Weights of a small transformer language model.
Architecture: RMSNorm before each block, rotary positions, no biases in attention or MLP, attention and MLP in parallel.
Training: a variant of Adam for these matrices, 679M tokens, 5177 steps.
MLP neurons of a small language model. Each row is named by its layer, matrix (gate and up: input weights; down: output weights) and neuron, and shows model dimensions 48-143. Each number is 128 + 32 x the weight over its row's rms, rounded and kept within 0 to 255. Numbers have three digits each. A neuron's up and down rows have the sign that makes its largest values positive.
Before each neuron's rows, "fires before" lists the tokens most often just after its 100 highest values on Wikipedia text that the model never trained on; "fires in" lists the words (lower case) most often at its 100 highest values on Wikipedia text that the model never trained on.

fires before: "en", "c", "f", "ing", "x", "st"
fires in: "been", "because", "before", "being", "best", "six"
L8.gate744:170160133121156189174047132150125157080130211152116145115153057108108131141175103089071087159136070119117120122048126135124119124175109171134139082170124182155089118183113117216195160191171132149117124156123054133164103157107152124136094176169125075117113090148140145141048099101135145108
L8.up744:088072107108132096133103119097185143155153119131138130113113148068159142119061101214148110110109107072131083125113076184076160118101129139147090164137115089109118173230139175123048124155157123107116118184109135157045119144110090112091153125156150138115114121122133105187056079117099101125
L8.down744:128121125055128136114075120069163147143155129122117095208118122142137093118193145089154126075140111155141101076130115123151144124183066096107151148126191129101059119139139141170122149112126164116147193201127147077168128126160147077124163152126102104123132107146112074122063097106147123129

fires before: "a", "es", "el", ",", "an", "ir"
fires in: "china", "chinese", "tennessee", "channel", "chile", "meanwhile"
L4.gate750:151211106115167118124174131126154074131122131188150115101135095120153126119128156137134115104139135105086149128140127125106155106089099181170104076160078187160188154163087080131114128113134104126131088096108166105158177141125174077170123135130124086109129162150177151084084162108150126152
L4.up750:106143156170142116158103157188155195080151063117143161140120141068165196124125125166119103130080147154137106066093188080080073129137142092120092093163095117077067117126147094104103154106119117165157136139170155026087148133135189163142130127114152144135186123156106122083081147152154099132
L4.down750:178139126132151135185119154111103091149046090159099075138116100073142142142157129121137121063167169127155131095083171082135126162125092151107086130119116091172141162137183107199150145173146094097111174166141157185129170139135096080082091198118112095093159170115114155123112122152091100136

fires before: " the", "is", " of", " it", "re", " s"
fires in: "because", "this", "after", "while", "despite", "where"
L7.gate803:162121142093137093129130123099117143092110091142132159157132115160103198108118115149140065100217085119169132192145132154135113106144126153143133169113090087151132117197169108147185119114109169188130174134151117134126131147105104139085126074122082124105146069151121193154114205094106137203
L7.up803:124104071138177153163150159162115218197117123179133153171120092080172141078142106114112130143101109166138111124162168091173088138114112104202173094162079145109185125198177165029151157110141128202098128110147135143135122123158135165147123133090116106130145122077131112159128065109103119113
L7.down803:120145165199119153140094115128135153098159083072129078124143071150163170150142155146199155179157088145171165148040148138091160139122106091140184109132114094188103147170177184119129053105102137142086095063128170113098167136114168190123176112081153137165105055155120155165156106089104141123

fires before: "ich", "o", "i", "os"
fires in: "which", "who", "while", "whose"
L3.gate926:141119111096137173141097142102126103061178161091106154113081106115162154098103127152129127157092063160120092123101199115120136118107074161168130146133124143117131147093103084107083101089133117157175209094156131094107134174118165136080094124123116110117086117145116105105127107169053110109
L3.up926:146169101088136127097227116170159166162127096075128048081042116126091076127109166140146071117067113165144113133168151161137126128116091093127129121124198154134196110182145118163146137133117138129055100128121130137124098101084120092138131145152181067138163133085108154166082125130172154137
L3.down926:182155083100124148120196113159136124132159129142144081128037085128127101136098152144109170114111107106166122136150197203134132141122066119129108139135177125083116166142148100180135066107111083103073089080077147169142120155082127080141086111172179135142132138100141184114080148140069163126

fires before: "ich", "o", " the", "i", "os", "at"
fires in: "that", "which", "who", "while", "whose"
L3.gate843:080195174121131118113101110122145181106114131125124095096116087171123164152147097063150151155139112124086132069094182117131149135123113131127073099155095186140091100139130112134140137118148113116165156139115145142168103146130159222108126198114092139123080158146120050056140110190138109126
L3.up843:170123104120086120123130134184143113124145174137140165219061201136062154159133136085141106194102068138138131122102103109073167096122101084072098063121112149077089110140056135137081132131112123139159121123115128070162151117101100182096101101141158159159141088106141170084101155146144146051
L3.down843:186094154134102130116106125181112061127137197138109164215070169164073150191127159093129078157118074135149141132135116113087186146113125099067108046146128109090125126131110133088089117138116095101134138150127116105132142161115132194090117074157150157224165107076155165099152136095132151074

fires before: "e", " the", "ly", " "
fires in: "on", "one", "only"
L3.gate705:108104147169148113125144110152104100103171117138105136130101118088146144115163139100124121130057101108102125103114146120088132187137104096061112129131047147167008158139150108073114141117155126090147132153108118136160145085171146088104136157109064104111122090183165137150107142175152131108
L3.up705:169115145062138110106175158108103127172129105075134150138156114149153115142121139100127107151130131045093160126151100167137123075129079116118103099117120160139098122118109165093126116124110116133169154124154086163142112124057113151117060141117120141161094161156147136155129134079114147145
L3.down705:154142183082145087104174150127058113149107065111176128110167135098139101135122091086094110084117104087132186166158108158148172144133108128103124082161097189121064081092110132118150123113143091095085155111108106152158092084139060080100131180127076112130116142145162152152132089140131172156

fires before: " ", " –", "l"
fires in: "january", "july", "may", "mary", "maryland", "queen"
L4.gate75:128143140082155168201089108162100114083141176079130162139135103114121112103137145096160036113128075084069165135150118114129153146168169110104134120128168201133099133113180137094183140135144102091115195119147134119161178100105095126129144144138138168131089027075106109127112136138148100182
L4.up75:107128144134135166151094051131092122142139156155131118121065147099139106062119154123154143074140183188137117117123114116136170143149168111106129105105140127099097146038159161099175136155197127125093099134128142141102181072116122113183098112145070173114145162107128145164183112104104178130
L4.down75:113108123131114184115162106136117104062121144181234114117082098143119122088083123140061115095129161185108102145122116124162155135133162135120131107106160096129134138139128117153095088193128116092119040131125173110123126143093142165193159096143104151141104125141189130171085176178110120069

fires before: "e", " ", "ent", "ar", "ing", "en"
fires in: "have", "since", "having", "side", "even", "eventually"
L4.gate47:110125111100147154153084093169196127087149198184080141138093168136145173139158118161138107084173077094180085186118100165129163143163103105126118131130072143143111209165141151169164129135120094145152205134141166112199148160132104083067109117127116115127129188124107161209151159117089113107
L4.up47:130087061120166155180119163111128099140159116140089153120134214103139143153064150178052135154089150138180108126119036130172118146138142129070145120179178157197110164133095118168129111139135158139136116170124178109153183108109180143153123180161160176154203083149081133105122119088140092117
L4.down47:115123083118160155136133202121108131173113166151012193150129118197080143171120126133118142156188113155175097128158134123178106130171155090121104136180130167117128096143114104143124128135127150164126126198097129156135184098169165145123136143154133142132192111086099087135170128039137142118

fires before: " ", " –"
fires in: "january", "march", "june", "july"
L5.gate421:172115104029104122096127121142098134097200177173088097103106174131185137117120179123151072087174138073089108097121119132080105129181153079131098169119082175201172085115202080131112122082177106157140170130099109131097128145088138138163062120218146178126102085126104133162144135099097134099
L5.up421:156083062132088175113105162098126105150126171154100126154078158080134118145133129161146122132137086067110150197092149136128150127144143134145119147115182141136105140139178158108078119082122093124137103130157100136123143105111193145143091124105124152115142184101115150241152123036112103255
L5.down421:099085090160098152112093124144076108161138130175134111166118075109129117155142084131196171156092154066108110121136143086116096103129156158107111144115129123078149113117128163117090126094140184103141143162074191089119113097135128138105050150135173122094182187116127139175159164071154110203

fires before: "o", "em", ".", "ol", "e", "il"
fires in: "september", "school", "mrs", "until"
L8.gate732:144093155141126144105109105138212111138129131140090116097125117139156144148114113078130082104147101170178110144118141165073151075168124147087159120149124151134078085086063093157118175116128161145133108151107102162175052193135082122118108081151117152122139129153073095178171058157093157142
L8.up732:134071105131145140121086118191175165161136137106133091157125163097163065168156189118115055178093138154169151167111102104141177171099081116099122143115102101169142111223105088112138144120110118148094133151125207161120078170150078129171092141109101084123138075086093093121123140114155135116
L8.down732:140115162175158131082095201097145071100141181118132155131081102099138049087132159124215144169132111098182171117181140166089171155135127071145120157111097122138136159121144146132121075087190136121139162180091117127135144102159141117096114143136107075130140142127083115112134086100161087127

fires before: "ich", "o", "i", "os"
fires in: "which", "who", "while", "whose"
L3.gate344:105104113115147119145120098138131138051139127115126161169140105180216154128072143142162110119126068145138182155080114176133178178112110095125143119156102204139140157104143098053196117153136080118100187092089150140171120162100136158081109153063081114103116132128138112124149148198165133090
L3.up344:105108177111075184092152092136176107120085156159101119125050099069139069144135091097094164163042118223154098143118150129091132113124070067134104096106133088096177098179114118200189116108180114133133153127123148062100129146111195156105119155165159129162151130134133144096105124151169162103
L3.down344:118125127131073135155133141152154083138122178186032137175063100113145146161061153037088099099102108174130124124145178163113158128132139101167139123140107153124156141152130091163184105081166099113177132084140154096209122138138225189129082092160163113108130101071147181111113134132168117089

fires before: "ich", "o", "i"
fires in: "which", "who", "liberal", "while"
L3.gate461:107142110107097127106133078034171154130100119150103141124119140161155120129158102057070132135136107194138145117126125120090099128161124188157103124176093094146129178102160121172159126099085111142134109143121149140131116114106132125092071094172150093121088119129087091143126116150084157132
L3.up461:202108102140192153152183091121064081145149132134136127160153172116105156135152157133063143100086102168148165100152131166109145188135085071099123109140163107100222118098131158109076100152145095155137115232142154082117092085139109159128161142092133174137141118142102127137124090155129176137
L3.down461:145092109131172147132177103136118103172180116104255093151113149144155149127184118130051135089112108145152162147146148168128149169121052090124142139122153102120204063074163139132088079188159131153140137212140129102122076104106060142112134150102135159104139116127143133101132115136135154151

fires before: "e", "on", "y", "ar", ":", ","
fires in: "time", "season", "story", "1980s"
L8.gate764:123150127124151100143089115144146211076111175110134144104154176143126145138150080156147109067168168137175129127076092102171121115138156230128083181177077082183079205128102156143188107136104102136104147083202136129131138117108149079165083129144077170124120133115118092100112117125131089198
L8.up764:169142123144176147174141131167141192148072128192147062155180131114139149113173105123135142123131127152123049198116086146160200117061136209110163147129133190132118128101165185149098124099125120153144128135135172146098089109149146144166136092173077111168151126107118105084135131105140146123
L8.down764:099147107118152106165152081090133085169128087149129103149114124094092140124147172085139130157139149135129105125150155071106192153168146064133101095147108195149167121081110149139123152147123151079114126122082138112077180128138101140105173123136138140196154104169174081186164082176089171125

fires before: "m", "d", "t"
fires in: "film", "december", "oil"
L4.gate1002:173164118130089133144124077158134105077131227056117113111069167127126145110122132156105130139133151153153163136169078126167140060142061147133126126047127138117106133112104125134160122121165108158125140098094120169177081122123143175068130105157124161136142110101100102147134150198191113155
L4.up1002:084081157133158158086192119129152164146125122073117115129043098112126138115140129111106118078110200138104123077210118095155145118109118112114102124125155145182208102150177165117097124118101114102110097173121160159099112112109126108108124132123158086148137158117125066127051105101127133146
L4.down1002:111037123168140186131132109159141152158108143122061100101094166133139139100157125133188092067118157181097079123181139118104100141109151121126140109113125111109147156114138136124146096116090137106115102168111125128071085101118117128117121149101083095179161096131110083090081119069113136161

fires before: "m", "er", "el"
fires in: "film", "federal", "field", "fire"
L4.gate146:112166166104067172121113121088137152085117084097109134103088130091113093131081150144107130140141162146160107068119133096058100090124109107091167132111029095153042172156109119168147155117181140129164189129194136136133126145146165150085120096148142122122104100110107152202139164153139095094
L4.up146:172118119131127110101138169124135143137113185156163091137174121145173176127135138074118150145085118163107134093161148190114097108162099121154145131101113165122176074136123087216167120089186117129135127126121156147171108128127120108111122145099145148114128136153141103148155126107144181140
L4.down146:160155174070117159084140130159159127143130104128061114065102152162141121129123128145124136177076160123139116115099111134104128124109091074148166128119086113159052119137123159131096105129175098111158171127143137146167122120165195162124112094153143116195153118117087141155099124130120117102

fires before: "a", "es", "e", "l", "ed", "u"
fires in: "china", "chinese", "ireland", "suicide"
L8.gate766:117159123093152081168140079049136135106075173153066131136069089124130096121178105095142118155127114160122095075164162072102123142173142120161099085148106150137139138151121110140126117159113100134106170087088150147155135135077135123094119166086113130133111066141099141145147116121166151169
L8.up766:098163126107099087113085105129050112106107102127132151143125114199153151117156150143142106063116094169090174109092125092110108159171122152140178108133122128118128096143096143168110161121121126114142126120143113138175149189147097138126122094099143127181179079180137095108190143108094099188
L8.down766:139077156098116075113159075076099073171156120100152124109164138096178190122099112133134134069169078130163114135185138146099096164184129115146122100193159115089127113138167145155117128200139158178122203120120079175146121119153147130119109104202165148143142125097103165136135170114114089116

fires before: " ", "0", ",", " and"
fires in: "october", "july", "january", "november", "june", "february"
L7.gate812:130114074129142166157177141156147107096129156119153135096191106149137104108186131056116081081103157124171130119108189088124138168158172139136104180120118189149163167150107148173122117093163132131195186104214132117158135161125113131058076104097163147066077137113054150153107126109119118138
L7.up812:105165157128131139134137111107097109150160188054140093214085106170132082124134146081120122105157130103139080107090153075120168200181191158118074140093153161111136147104081127125126132136157084056127090089176146159200074097135124106079098117162120169157133143099120123120116110164121100129
L7.down812:173104117161085090067039099018148147149114159124205081129137139129168103138168136173193162145132099187083117168100144144110077119151107145102098097150127117098128127172129117142149100164127122121154082138108151144071083179151159139159142121146099091191131154134181103111145163147115170110